config.yaml
n_kv_head: 1
vocab_size: 2048
norm_eps: 1e-05
rope_fraction: 1.0
parallel_block: false
init_std_up: 0.0376
optimizer: "adamw"
grad_clip: 1.0
decay_shape: "linear"
seq_len: 2048
doc_mask: false
dataset: "wikipedia_en"
MLP neurons of a small language model. Each row is named by its layer, matrix (gate and up: input weights) and neuron, and shows model dimensions 32-127. Each number is 50 + 15 x the weight over its row's rms, rounded and kept within 0 to 99. A neuron's up and down rows have the sign that makes its largest values positive.
After each neuron's rows, "fires on" lists the tokens most often at its 100 highest values on Wikipedia text that the model never trained on.

L4.gate886:26 70 40 42 55 51 49 54 49 21 32 70 48 65 49 50 43 46 83 60 35 40 55 76 45 46 62 40 30 48 56 35 46 42 58 33 23 51 57 42 50 31 02 35 56 38 67 64 49 61 59 30 67 46 41 59 56 58 28 66 50 52 32 50 48 49 60 37 38 40 75 32 36 58 61 54 28 51 58 42 08 70 37 38 49 43 43 46 56 47 43 70 47 57 26 38
L4.up886:66 67 31 49 55 51 55 55 36 29 49 49 36 33 76 43 56 51 48 53 58 59 65 47 50 53 41 29 60 63 63 83 35 48 34 41 58 75 41 32 61 19 20 51 68 61 25 40 59 56 47 35 67 39 78 27 46 33 53 56 42 24 44 32 45 52 66 53 40 55 54 65 48 33 61 61 58 45 67 52 29 45 49 26 39 24 54 43 34 60 69 70 63 43 14 62
fires on: "d", "u", "n", "st", "ag", "ul"

L6.gate289:63 58 24 47 37 32 64 32 27 42 43 43 55 46 74 58 76 29 30 61 46 41 57 48 52 36 47 42 37 50 71 49 44 59 41 62 49 40 33 44 50 62 55 77 50 74 43 23 27 31 35 47 34 65 29 56 35 37 38 23 64 50 35 39 31 45 48 45 44 42 74 48 36 36 57 09 58 34 29 47 50 57 36 70 42 52 30 39 70 54 25 24 54 62 70 71
L6.up289:37 50 39 40 50 83 33 49 31 60 72 39 90 72 30 54 72 37 53 59 70 29 57 49 49 37 51 37 40 53 36 69 62 59 69 35 75 38 63 39 51 29 49 68 60 78 38 50 67 25 68 48 44 51 51 68 52 71 60 40 40 61 26 63 42 56 46 33 29 32 43 53 30 61 74 52 60 38 49 34 65 46 56 79 31 68 23 38 62 61 46 86 54 54 48 48
fires on: "-", "us", "le", "an", "ver", "os"

L2.gate753:55 28 43 59 72 63 39 39 51 52 37 20 73 45 01 48 52 39 70 32 05 36 28 74 51 62 32 76 23 14 62 57 40 45 54 80 63 22 35 39 63 27 50 55 32 19 74 26 67 69 58 53 64 76 39 64 55 50 32 76 49 56 50 49 55 33 75 38 35 45 40 55 70 40 51 70 59 33 58 49 47 56 38 51 65 36 62 54 31 60 46 72 60 60 62 48
L2.up753:58 68 24 50 41 46 39 59 72 58 54 40 56 33 57 67 45 37 51 47 49 57 60 50 66 80 42 31 43 37 41 63 46 44 31 42 52 56 60 50 50 65 09 72 99 40 32 79 84 69 37 38 29 75 47 79 45 40 56 52 45 48 60 58 64 27 50 49 29 56 37 46 47 73 23 60 50 62 40 47 57 38 42 87 72 54 48 27 23 52 54 67 51 62 65 53
fires on: "l", "r", "ce", "b", "y", "er"

L9.gate129:50 76 63 51 62 54 51 47 58 52 60 82 42 62 35 75 33 58 39 73 35 26 40 63 46 40 42 76 54 54 45 58 38 37 63 42 31 57 44 46 22 44 50 41 61 62 57 44 23 50 36 63 72 63 25 53 59 48 49 42 68 65 27 42 73 46 38 38 79 16 60 46 34 69 67 51 55 59 43 45 20 70 41 23 49 55 37 47 50 80 60 42 39 32 54 44
L9.up129:46 67 57 62 43 25 63 50 49 53 33 27 45 24 32 43 60 21 52 39 55 57 36 69 32 42 48 49 86 51 50 54 66 62 89 56 46 23 76 55 17 55 63 57 73 44 68 46 61 62 37 22 57 65 57 29 47 58 51 24 34 54 64 51 44 46 89 24 73 48 44 57 61 64 69 51 60 65 41 56 47 61 48 30 54 49 73 52 28 45 69 44 61 56 69 58
fires on: "ed", "age", "d", "cur", "fer", " known"

L3.gate165:39 38 49 29 38 31 42 71 46 19 60 77 42 64 45 56 61 72 68 40 49 53 71 75 50 40 75 79 42 42 48 41 54 49 44 57 46 41 59 65 38 52 39 34 53 40 45 43 24 43 36 63 63 72 29 43 74 73 26 60 67 47 46 54 55 55 48 52 47 38 70 66 20 47 43 34 33 48 70 62 45 29 46 18 44 31 56 63 34 61 62 32 57 41 63 46
L3.up165:36 56 57 28 60 66 51 80 21 25 76 43 59 52 34 40 36 42 51 33 52 26 47 47 32 46 72 50 35 77 28 56 63 57 24 20 51 75 53 90 31 49 73 33 63 67 36 43 58 43 45 63 63 38 91 45 51 25 56 48 54 48 23 54 30 58 63 47 70 36 42 51 35 53 41 56 39 48 48 63 40 64 52 24 42 69 49 49 75 50 47 34 32 54 64 18
fires on: " January", "d", " May", "nd", " October"

L2.gate662:64 26 54 84 59 37 41 43 68 54 66 22 38 37 44 53 51 59 78 57 71 51 49 43 58 37 46 27 34 32 60 34 35 54 63 55 50 48 56 42 35 36 50 30 64 43 40 51 67 50 65 33 36 49 50 41 65 72 59 69 61 61 75 69 55 56 54 62 41 51 66 47 58 57 36 75 29 43 73 70 69 48 42 55 53 30 48 35 53 49 36 80 58 45 76 46
L2.up662:23 49 48 32 43 42 39 38 61 68 68 39 54 67 60 69 64 52 45 39 68 44 30 47 44 59 81 49 51 33 45 46 42 31 74 49 67 66 51 35 34 00 47 61 68 59 55 54 32 37 39 62 56 50 46 82 35 27 51 66 88 63 43 19 75 49 75 27 60 52 44 41 53 45 84 34 51 52 44 54 74 59 66 46 51 55 50 51 35 59 44 71 41 13 55 38
fires on: " |", "t", "s"

L2.gate189:65 32 74 91 61 56 42 41 81 60 44 32 63 56 44 40 43 47 47 90 37 98 37 54 55 35 79 46 34 51 52 38 45 41 64 36 62 13 54 70 33 35 25 47 20 24 63 69 54 33 41 47 50 71 62 42 62 49 62 62 69 43 35 51 20 27 73 40 38 71 62 47 62 61 53 62 44 45 66 32 11 64 41 61 30 56 61 42 59 64 18 75 61 44 48 46
L2.up189:29 49 35 58 29 68 57 47 53 75 37 57 44 52 38 75 33 15 65 25 47 60 47 38 59 78 51 44 24 52 70 55 51 70 75 75 48 31 53 57 40 38 71 45 59 21 99 83 46 58 26 58 59 52 51 64 66 29 47 45 46 58 21 80 55 56 45 49 60 37 71 31 57 74 45 61 52 60 47 53 51 45 35 47 70 31 36 73 52 44 39 79 26 31 67 61
fires on: "er", "n", "s", "ing", " of"

L4.gate128:11 83 59 38 43 50 76 52 43 36 47 59 42 30 27 32 61 41 49 65 58 54 44 55 22 44 20 47 28 57 24 54 47 67 51 55 57 66 45 46 53 48 39 71 46 48 57 68 57 43 54 60 38 62 61 44 37 57 18 54 57 38 32 83 35 53 62 48 58 62 70 63 51 74 33 72 45 47 25 60 37 47 45 46 66 40 26 29 33 50 42 57 76 48 09 51
L4.up128:68 55 39 47 55 60 40 56 28 61 37 65 33 79 56 60 26 45 56 64 48 48 31 33 69 47 56 46 61 59 37 54 57 56 30 36 64 48 60 15 95 26 43 81 33 60 42 61 46 29 32 32 77 41 45 72 49 52 57 43 36 36 53 63 60 82 81 41 56 43 66 53 51 37 59 39 58 47 55 77 44 34 48 44 35 47 37 66 13 32 66 61 64 61 25 48
fires on: "st", " not", "en", "d", "et", "er"

L4.gate346:35 18 27 44 45 70 42 34 72 55 66 53 25 61 75 47 63 45 37 43 50 39 34 70 59 49 30 85 46 67 54 74 57 33 40 37 77 59 55 49 48 49 56 48 26 52 60 56 46 34 41 42 39 64 50 56 33 45 60 66 85 59 49 44 65 41 68 35 56 57 50 25 58 65 10 93 48 34 49 60 70 32 33 49 29 38 49 67 29 58 54 55 57 49 50 44
L4.up346:56 57 65 63 60 57 54 29 70 37 55 72 25 25 58 66 63 42 37 47 86 63 50 38 39 60 32 56 59 56 29 54 22 55 67 77 58 47 43 56 21 57 45 66 47 33 64 33 49 57 70 34 19 49 39 37 60 55 15 44 66 37 69 38 62 52 49 69 50 60 52 28 53 69 61 55 38 65 23 37 78 31 38 74 34 27 54 43 58 23 73 46 49 51 62 45
fires on: "ir", "y", "ne", "ce", "ni", "e"

L7.gate239:56 67 42 55 56 36 27 64 33 47 63 60 66 59 75 59 36 57 54 48 33 51 25 69 64 24 50 60 68 41 35 36 71 47 58 47 53 57 75 44 55 33 54 53 72 66 35 75 68 26 42 38 30 51 47 50 67 70 56 69 50 56 38 50 38 35 29 51 63 61 66 28 55 65 70 48 58 43 48 61 68 28 22 38 54 47 66 53 66 46 60 49 40 36 68 46
L7.up239:52 57 33 48 72 58 42 45 63 42 37 48 34 65 41 46 28 46 48 47 36 37 34 61 62 63 45 64 47 31 54 67 48 45 30 21 29 61 74 65 54 36 78 67 75 53 56 54 29 46 37 49 60 43 32 39 42 62 58 76 75 43 51 42 59 49 45 43 09 71 46 39 45 42 14 39 53 32 53 51 74 25 56 42 64 34 34 68 32 68 64 47 51 55 55 41
fires on: "g", "t", "\n", "p", "s", "th"

L6.gate815:52 16 28 65 79 31 18 37 56 37 75 58 53 46 65 71 64 56 61 43 53 23 64 48 57 16 54 41 37 32 41 42 86 41 37 55 47 28 56 45 32 70 44 53 42 28 66 45 54 63 33 24 46 24 39 47 29 73 44 65 85 43 36 47 49 46 46 51 56 58 43 54 49 41 43 57 64 14 42 52 71 49 30 55 26 47 51 58 56 25 68 60 64 29 14 42
L6.up815:46 33 43 61 50 44 66 49 63 64 25 45 75 46 37 57 36 31 52 15 49 43 58 37 46 40 40 28 61 64 72 54 54 52 50 36 63 61 58 48 26 79 47 33 66 22 44 67 43 67 69 69 47 35 53 18 40 59 37 57 58 56 29 45 41 58 51 35 38 60 51 41 63 44 48 91 39 34 58 58 43 54 52 54 42 61 48 28 33 50 51 39 41 77 49 64
fires on: "st", "sh", "s", "ch", "t", "y"

L3.gate504:46 50 44 55 60 54 59 59 23 56 75 36 59 59 42 42 57 56 58 46 57 58 30 52 34 78 85 77 61 32 62 39 67 54 62 67 53 46 35 51 29 26 54 48 40 42 74 62 43 33 62 42 70 61 84 76 57 47 61 64 70 68 25 39 57 50 73 35 55 38 56 44 40 51 47 52 45 51 30 63 62 39 55 61 47 61 30 70 56 60 65 49 46 77 31 52
L3.up504:55 67 63 60 47 74 64 53 48 51 41 83 30 51 61 49 56 31 55 37 60 24 34 46 32 70 46 48 74 55 59 49 38 25 67 76 46 51 67 62 29 51 60 32 48 12 43 50 60 55 56 62 39 38 37 28 48 30 40 46 51 71 57 26 47 44 48 51 50 64 78 35 52 52 33 76 50 49 19 53 46 49 49 34 40 39 77 53 58 58 67 33 65 59 47 45
fires on: "e", "=", "ni", "ation", "er"

L3.gate713:79 56 50 63 65 39 49 09 33 41 54 38 52 35 31 33 54 28 53 25 41 47 56 52 28 58 47 51 51 43 46 62 58 66 43 85 30 48 42 41 51 34 42 56 63 40 47 39 68 40 53 58 53 52 59 66 59 70 36 54 54 63 58 63 17 57 66 46 40 41 53 62 47 71 51 56 37 41 61 53 38 26 46 53 55 42 57 38 69 57 47 64 40 39 65 48
L3.up713:69 28 34 43 42 60 78 63 36 75 58 62 58 65 32 30 64 53 48 41 34 27 60 32 35 60 40 71 33 37 69 55 17 50 44 65 38 47 75 48 69 50 49 19 74 35 45 53 87 77 55 53 59 63 45 59 24 32 38 60 24 35 39 38 52 46 41 38 32 72 16 49 44 75 38 62 32 28 50 36 90 52 48 44 68 50 72 19 26 51 66 62 40 67 60 54
fires on: "x", "y", "me", "er", "al", "re"

L9.gate839:42 57 47 63 68 41 33 66 44 46 37 46 79 39 67 42 63 68 66 49 50 70 17 68 66 56 63 45 36 37 54 36 66 71 59 46 50 41 59 59 42 61 59 55 70 66 46 44 71 40 70 67 60 62 37 45 42 47 51 58 41 52 40 36 44 44 53 40 48 64 23 64 27 54 45 48 74 45 30 53 46 79 49 41 47 60 57 47 33 35 47 65 42 34 63 57
L9.up839:67 61 20 46 86 49 52 45 56 53 56 45 60 56 64 35 42 72 52 45 45 21 55 66 57 66 59 64 54 61 49 61 66 27 21 41 64 69 46 68 66 70 51 49 53 36 47 44 58 45 75 26 51 79 57 33 68 82 55 54 42 62 70 75 41 45 56 21 35 79 55 28 36 43 29 55 23 60 21 31 25 36 66 21 43 72 47 56 57 62 72 74 41 49 48 30
fires on: " ", "s"

L7.gate866:48 38 44 46 60 61 82 25 43 40 43 44 49 40 79 39 71 59 55 43 37 63 72 41 39 60 41 52 42 33 62 61 70 48 42 57 53 37 62 43 67 62 41 56 41 62 54 16 42 57 34 59 52 44 29 64 54 68 77 44 70 36 43 42 49 64 60 51 52 26 43 44 56 59 35 41 62 34 77 62 46 60 31 54 59 68 69 61 17 35 46 65 69 27 44 44
L7.up866:36 52 37 45 56 60 51 71 67 61 50 39 60 59 36 59 62 37 29 56 57 58 43 47 37 40 68 22 44 26 58 57 46 36 64 66 16 19 78 38 55 52 33 47 51 64 52 56 59 37 69 43 50 44 71 78 37 63 57 64 66 44 46 26 46 33 38 33 74 66 59 58 42 77 33 69 65 58 60 39 69 32 54 54 41 53 43 59 47 22 60 58 38 51 55 57
fires on: "ir", "di", ".", "pi"

L8.gate786:55 48 54 41 55 42 67 34 51 06 63 29 63 50 38 66 43 56 50 18 39 64 35 60 35 69 78 30 31 43 55 55 87 35 26 73 30 48 36 46 39 30 43 50 49 33 37 79 58 57 35 33 43 81 27 70 35 54 49 75 42 28 57 47 51 51 71 68 59 44 68 64 42 37 43 45 56 30 44 37 38 21 33 62 52 40 71 72 51 52 58 68 32 36 71 73
L8.up786:52 33 56 67 55 84 18 35 35 57 81 05 66 65 61 61 54 42 75 29 49 46 44 39 50 71 66 73 47 58 63 54 65 68 50 80 41 75 50 54 54 50 25 50 51 68 42 59 54 58 63 57 44 58 63 67 48 38 10 59 64 29 71 46 59 37 54 52 59 50 42 29 44 92 58 58 22 60 58 77 46 50 37 80 46 48 48 28 22 32 55 36 44 37 66 30
fires on: "r", "l", "s", "or", "c", "if"

L2.gate369:53 73 37 68 64 69 62 48 42 57 64 54 27 10 37 60 37 28 41 65 75 45 48 54 52 24 45 57 79 58 64 47 55 15 44 49 43 31 44 10 57 61 59 71 26 37 19 73 59 37 68 50 40 30 47 61 06 77 63 64 81 36 77 30 38 69 41 48 53 65 50 52 67 64 54 46 22 77 56 53 57 75 50 60 41 30 17 43 49 30 59 27 59 28 62 59
L2.up369:68 50 44 67 53 72 28 53 42 06 58 48 59 46 47 61 63 60 65 62 72 49 49 35 74 39 50 40 29 63 41 65 43 60 37 59 36 42 52 43 60 69 61 34 30 58 38 74 48 29 72 53 42 37 38 51 38 44 69 35 81 66 58 55 54 67 92 56 56 57 41 49 56 45 41 28 70 63 45 49 61 47 62 50 67 56 50 84 63 56 65 54 52 33 61 76
fires on: "re", "un", "it", "y", "ite"

L9.gate1019:25 24 61 53 39 46 73 47 31 34 34 44 64 48 57 60 78 75 29 19 00 58 66 54 61 33 40 64 56 73 63 29 65 27 55 56 60 72 50 33 62 32 39 58 56 35 44 50 78 35 25 40 37 68 60 50 18 18 31 56 66 52 35 39 51 28 46 64 53 39 44 34 36 57 54 27 99 51 75 45 30 38 38 42 41 60 46 59 69 43 53 37 43 36 61 76
L9.up1019:20 33 72 54 79 70 51 56 38 45 68 63 56 54 69 40 49 25 88 66 55 25 36 36 55 46 48 41 46 91 55 45 73 60 55 68 77 56 42 61 51 39 72 56 33 76 38 26 62 70 46 53 51 31 46 47 32 58 47 58 42 50 45 55 78 60 59 47 64 40 21 54 25 36 77 68 63 50 52 59 71 26 26 38 38 48 42 41 44 60 33 28 84 32 46 55
fires on: "'", "-", "ver", "n", "‘", "–"

L8.gate788:78 34 65 73 58 67 46 80 20 61 60 39 50 45 75 50 53 27 74 68 39 32 12 71 57 27 72 33 61 63 48 41 65 56 47 35 37 41 83 61 52 49 62 39 45 60 50 75 60 31 51 48 73 36 48 14 50 38 43 35 79 52 53 65 42 65 47 76 41 46 62 49 38 27 30 68 31 37 14 42 90 66 44 48 58 67 69 57 57 59 48 90 62 47 66 58
L8.up788:65 19 44 35 66 72 45 52 31 36 45 30 55 60 53 53 29 79 56 34 33 32 36 72 28 64 60 68 50 29 23 43 70 46 41 46 45 76 24 59 61 47 68 70 37 62 77 36 43 72 42 43 43 62 42 30 35 73 40 37 48 45 32 54 51 62 28 54 56 39 60 55 47 18 22 66 78 64 36 43 76 56 62 42 48 42 65 76 76 59 57 80 32 29 44 54
fires on: "s", "th", "ir", "ent", "if", "k"

L7.gate162:50 56 38 65 85 33 63 54 35 49 81 69 32 43 48 22 49 43 54 62 37 51 41 44 41 56 32 34 48 65 58 32 43 22 59 19 47 48 44 59 51 57 70 50 20 13 64 57 47 48 37 58 36 47 49 40 53 71 93 68 72 51 52 44 54 70 44 46 45 62 67 56 65 45 69 49 48 41 36 56 38 44 16 69 39 62 34 48 58 27 42 62 56 56 42 79
L7.up162:48 57 50 61 39 48 59 26 37 68 38 39 60 47 53 57 71 33 60 32 77 43 34 36 50 35 49 37 58 36 44 44 50 36 25 53 60 57 72 42 70 66 30 22 48 56 38 63 30 50 57 71 41 17 53 81 42 59 64 66 60 55 43 36 45 46 72 41 55 42 52 49 53 46 56 59 47 60 70 49 57 57 66 42 51 50 52 42 50 62 54 20 57 42 60 70
fires on: "it", "n", "y", "sh"

L6.gate686:46 41 52 44 31 59 61 37 23 45 64 59 24 25 34 34 46 19 64 54 50 47 30 58 30 40 41 57 35 39 26 42 59 41 24 54 44 45 42 75 31 42 45 35 34 53 51 70 30 37 28 56 46 36 39 74 35 41 73 60 61 59 32 61 55 77 48 64 60 30 45 47 53 70 32 42 59 56 23 86 56 43 41 39 69 25 52 74 54 31 63 76 51 62 63 56
L6.up686:53 23 68 37 32 46 54 29 46 56 66 74 57 56 75 65 47 59 54 11 18 31 89 59 70 66 23 49 40 37 57 56 61 25 30 19 26 41 30 37 32 59 24 57 60 90 50 73 44 36 29 49 39 55 58 70 38 30 51 35 48 27 44 41 59 45 39 54 55 62 32 11 50 41 79 61 59 32 43 43 37 48 51 38 69 45 24 77 56 58 52 58 20 46 58 51
fires on: "ru", " main", "ular", " sign", "et"

L9.gate312:56 40 55 63 62 41 34 29 52 41 44 35 73 46 53 59 30 88 47 35 29 55 44 71 35 44 45 58 60 32 53 69 39 67 49 65 54 27 42 47 63 49 57 73 59 66 36 99 53 33 21 30 56 55 32 33 73 52 41 54 53 47 40 57 45 30 32 61 62 75 67 30 38 50 42 46 63 24 46 82 48 73 60 63 73 58 52 63 22 48 46 74 39 52 80 45
L9.up312:39 39 35 45 34 56 47 59 76 42 53 60 64 37 28 60 52 57 80 41 60 24 53 62 54 68 50 42 55 47 46 54 31 36 91 77 53 53 34 43 30 51 29 34 62 40 67 61 30 25 63 48 68 52 36 75 69 32 28 54 74 42 26 70 35 33 14 31 39 49 50 38 44 52 40 58 62 45 42 41 47 77 49 34 23 24 68 75 40 46 54 60 27 83 51 58
fires on: "ing", "s", "ed", "ite", "t", "ce"

L8.gate346:35 42 52 92 19 50 27 36 72 48 43 48 49 62 46 57 58 65 59 62 50 61 31 51 56 22 53 37 27 54 23 41 44 69 56 58 48 25 43 44 36 68 71 30 42 32 32 54 45 63 60 58 26 39 39 58 47 43 19 54 75 39 47 58 42 50 39 49 14 36 46 88 42 70 33 43 54 76 18 54 48 42 39 34 66 55 59 43 33 47 52 66 53 31 53 48
L8.up346:72 06 68 20 25 68 46 49 62 40 61 50 50 93 78 27 71 58 65 39 81 59 54 58 78 47 77 71 38 51 31 46 24 36 55 53 60 84 52 60 49 60 39 66 54 52 33 40 71 20 65 40 30 33 54 31 42 17 56 35 76 48 53 23 53 41 40 43 30 45 57 74 48 39 56 48 54 57 60 51 69 50 54 41 53 66 51 35 55 66 53 49 48 41 46 56
fires on: " not", " |", "ver", "t"

L2.gate559:63 88 47 67 73 50 58 35 18 37 47 77 37 49 31 53 41 57 49 47 37 49 41 87 32 50 71 53 33 37 41 42 31 37 63 37 47 26 58 53 32 24 54 57 51 46 41 47 60 74 41 39 49 46 46 42 50 68 58 56 89 36 66 57 75 47 43 69 39 40 70 47 37 61 42 49 63 39 31 36 40 53 38 76 40 40 44 55 47 31 30 45 17 24 62 65
L2.up559:29 65 58 47 41 69 37 53 51 32 47 57 54 44 58 56 30 63 82 73 58 63 71 75 43 29 63 39 41 45 32 47 42 40 49 54 38 74 49 48 27 69 64 51 30 61 49 44 52 57 66 51 32 60 30 50 44 51 63 59 11 47 37 47 54 27 66 19 39 51 63 58 49 58 66 27 54 31 45 63 59 56 39 27 52 37 53 39 59 42 67 87 78 78 45 30
fires on: "n", "s", "d", "ing", "k", "le"

L8.gate396:26 50 45 54 51 76 17 27 28 48 79 66 60 46 45 67 39 41 64 68 44 51 28 58 32 49 46 41 52 40 65 39 69 17 58 59 44 43 20 71 46 72 21 44 52 54 59 62 47 74 63 50 44 47 51 59 24 43 52 70 52 92 69 59 42 31 44 57 65 47 71 48 42 41 18 47 57 45 50 02 55 47 44 44 31 29 77 65 63 53 62 52 35 21 28 69
L8.up396:31 88 50 43 58 45 51 59 39 35 68 35 57 46 35 74 39 04 61 38 71 41 45 50 62 54 28 48 16 60 30 18 66 43 50 50 50 37 29 74 51 50 53 78 44 76 41 51 39 73 52 52 56 66 53 50 48 81 43 51 40 49 74 47 53 41 46 55 72 49 66 61 31 66 69 65 48 53 47 14 31 37 48 19 66 60 66 53 51 53 60 44 26 44 63 71
fires on: "s", "ru", "ing", "ed", "e"

L2.gate860:40 65 64 47 61 56 36 64 36 21 70 44 79 30 33 49 23 57 70 75 66 66 74 47 67 38 50 31 31 56 65 44 52 21 64 26 57 57 33 37 37 47 51 56 51 67 43 55 42 45 59 75 55 65 64 49 67 38 45 61 42 65 43 60 54 27 50 55 60 46 73 57 47 39 58 39 49 75 54 28 22 67 43 25 45 42 57 23 37 34 46 61 48 38 47 48
L2.up860:20 38 60 56 76 66 62 66 59 31 41 55 68 47 63 67 43 36 73 40 42 32 60 78 55 64 67 46 52 67 55 49 60 55 14 64 38 53 27 59 79 49 80 52 34 37 42 75 56 62 38 51 78 79 22 59 80 33 57 81 16 75 53 58 26 85 67 45 68 45 51 40 41 57 49 11 52 51 55 61 22 48 49 25 40 42 82 51 44 52 69 72 43 40 55 40
fires on: " to", " by", "d", "s", "ring"

L3.gate252:26 45 23 39 64 73 17 47 54 47 65 68 49 64 66 60 45 53 46 32 43 59 27 66 90 89 38 79 56 44 52 55 53 43 40 70 71 27 37 51 53 33 32 55 53 64 59 76 53 76 56 66 62 48 46 66 69 29 38 56 54 51 57 49 38 36 42 64 40 72 54 58 40 53 23 31 60 44 29 55 62 47 49 69 44 50 70 15 51 30 43 71 54 46 41 44
L3.up252:48 61 33 60 51 69 64 63 44 64 62 51 63 45 63 67 47 35 42 30 55 19 52 72 46 52 34 73 34 50 63 47 49 32 59 67 69 45 36 33 61 57 61 32 43 57 64 33 33 51 55 72 87 48 32 70 61 67 52 53 59 61 49 62 69 64 33 34 37 44 54 49 54 51 33 57 54 43 55 38 86 34 51 12 44 32 64 42 43 33 56 31 57 55 46 47
fires on: "s", " 19", "th", "ing"

L6.gate431:60 17 57 57 53 30 57 34 19 51 54 52 45 26 60 60 57 69 67 59 32 44 78 48 50 40 28 43 43 32 42 33 65 68 56 52 54 52 50 41 46 72 58 41 22 69 33 25 50 56 65 69 33 70 35 49 39 86 60 61 49 40 37 08 51 54 47 48 30 36 49 47 26 24 64 43 69 32 47 66 34 79 13 34 18 68 59 19 49 22 63 39 47 46 51 41
L6.up431:44 53 55 68 49 85 58 72 41 78 64 50 75 62 51 44 43 59 66 75 23 21 51 47 61 75 51 32 40 65 46 54 67 53 49 47 32 44 58 51 65 61 58 65 39 62 70 58 47 45 49 73 56 52 70 39 56 67 75 56 40 47 45 64 66 48 51 28 38 66 19 37 48 51 44 29 38 27 37 50 50 65 44 34 48 34 80 49 59 41 63 46 68 67 64 49
fires on: " tri", " Ar", "en", "s"

L7.gate54:74 57 63 77 66 69 27 56 51 66 65 59 63 64 45 41 28 68 63 41 50 67 48 51 57 45 46 26 54 69 62 45 71 78 33 39 56 54 64 46 58 34 41 54 57 50 53 27 29 67 45 49 26 41 33 57 43 51 46 89 54 30 26 41 37 27 67 39 44 30 32 51 20 57 50 55 53 52 75 50 30 60 43 42 56 71 43 50 26 63 88 53 65 40 58 31
L7.up54:43 61 85 31 35 43 63 66 19 52 49 47 52 59 64 30 76 56 65 39 55 56 57 46 43 75 29 31 76 67 46 83 44 62 44 40 45 51 24 30 57 56 55 42 64 71 38 60 32 43 52 71 52 58 58 60 41 36 47 49 51 56 49 55 67 53 54 48 44 41 55 48 53 74 41 69 20 68 35 57 58 54 36 42 59 57 54 49 29 48 44 55 41 31 55 58
fires on: "lect", "vi", "con", "er", "ver", "s"

L7.gate942:30 58 35 38 44 54 43 55 31 63 79 86 75 48 31 54 23 49 59 51 39 52 65 75 27 46 37 57 53 44 41 33 41 40 61 36 35 60 44 68 30 64 45 80 61 51 57 54 46 46 35 51 59 51 71 68 43 33 41 42 58 54 51 39 57 59 49 45 77 44 54 48 31 23 49 23 64 37 59 37 58 24 45 11 30 41 28 48 56 30 53 44 61 21 56 60
L7.up942:64 22 35 30 80 33 49 98 42 50 65 42 66 34 54 58 59 45 48 46 47 50 42 56 48 37 58 79 44 58 43 37 28 29 34 52 64 58 58 70 49 59 36 32 46 63 58 44 47 53 40 61 74 56 67 41 24 32 57 54 43 53 26 51 52 68 91 45 50 66 58 42 53 42 31 50 53 43 54 51 30 84 77 30 44 27 22 57 52 31 50 61 61 54 71 60
fires on: "d", "n", "v", "ment", "i"

L8.gate428:25 25 82 58 74 69 17 44 80 57 48 63 59 38 42 47 46 84 73 54 48 30 55 63 39 54 37 44 28 35 24 56 29 31 48 41 22 59 45 64 33 60 46 73 57 62 43 33 25 46 58 58 20 42 58 40 29 46 71 68 78 57 34 28 56 62 48 43 27 42 38 70 58 44 45 36 71 53 45 44 63 62 45 67 77 72 37 54 49 22 45 63 42 50 60 31
L8.up428:29 56 69 25 47 40 51 48 52 62 60 52 50 29 41 68 62 63 51 43 63 79 54 37 41 41 54 34 38 52 32 72 40 59 45 44 47 49 40 44 73 40 54 54 62 50 43 50 51 53 73 58 46 54 35 59 44 47 58 57 38 55 47 06 56 64 42 55 13 51 54 61 34 80 70 26 35 91 53 50 78 44 61 61 37 51 72 44 35 40 51 53 44 27 72 71
fires on: " of", " for", "in", "ment", "s", "ver"

L2.gate39:51 93 54 88 85 59 61 51 61 34 62 97 73 47 52 60 53 21 39 46 23 46 40 59 61 28 50 76 55 39 30 47 50 28 70 26 54 54 58 87 50 47 42 46 51 34 44 70 28 46 41 39 39 56 42 53 79 53 29 89 61 30 40 38 58 31 52 46 72 58 74 41 60 46 67 58 54 35 22 36 54 48 47 58 35 28 49 28 66 48 54 59 24 50 50 55
L2.up39:71 52 41 33 79 60 78 56 49 55 49 41 62 28 32 41 29 27 64 43 45 52 37 64 47 66 52 54 43 50 56 61 56 54 40 58 47 43 70 56 43 79 51 46 29 50 89 50 57 20 28 44 33 50 50 50 64 43 54 51 38 55 22 40 57 79 52 58 18 50 59 40 34 56 60 30 79 67 45 56 55 53 56 37 50 22 44 51 56 44 52 44 54 58 70 62
fires on: "er", "re", "n", "ed", " time", "d"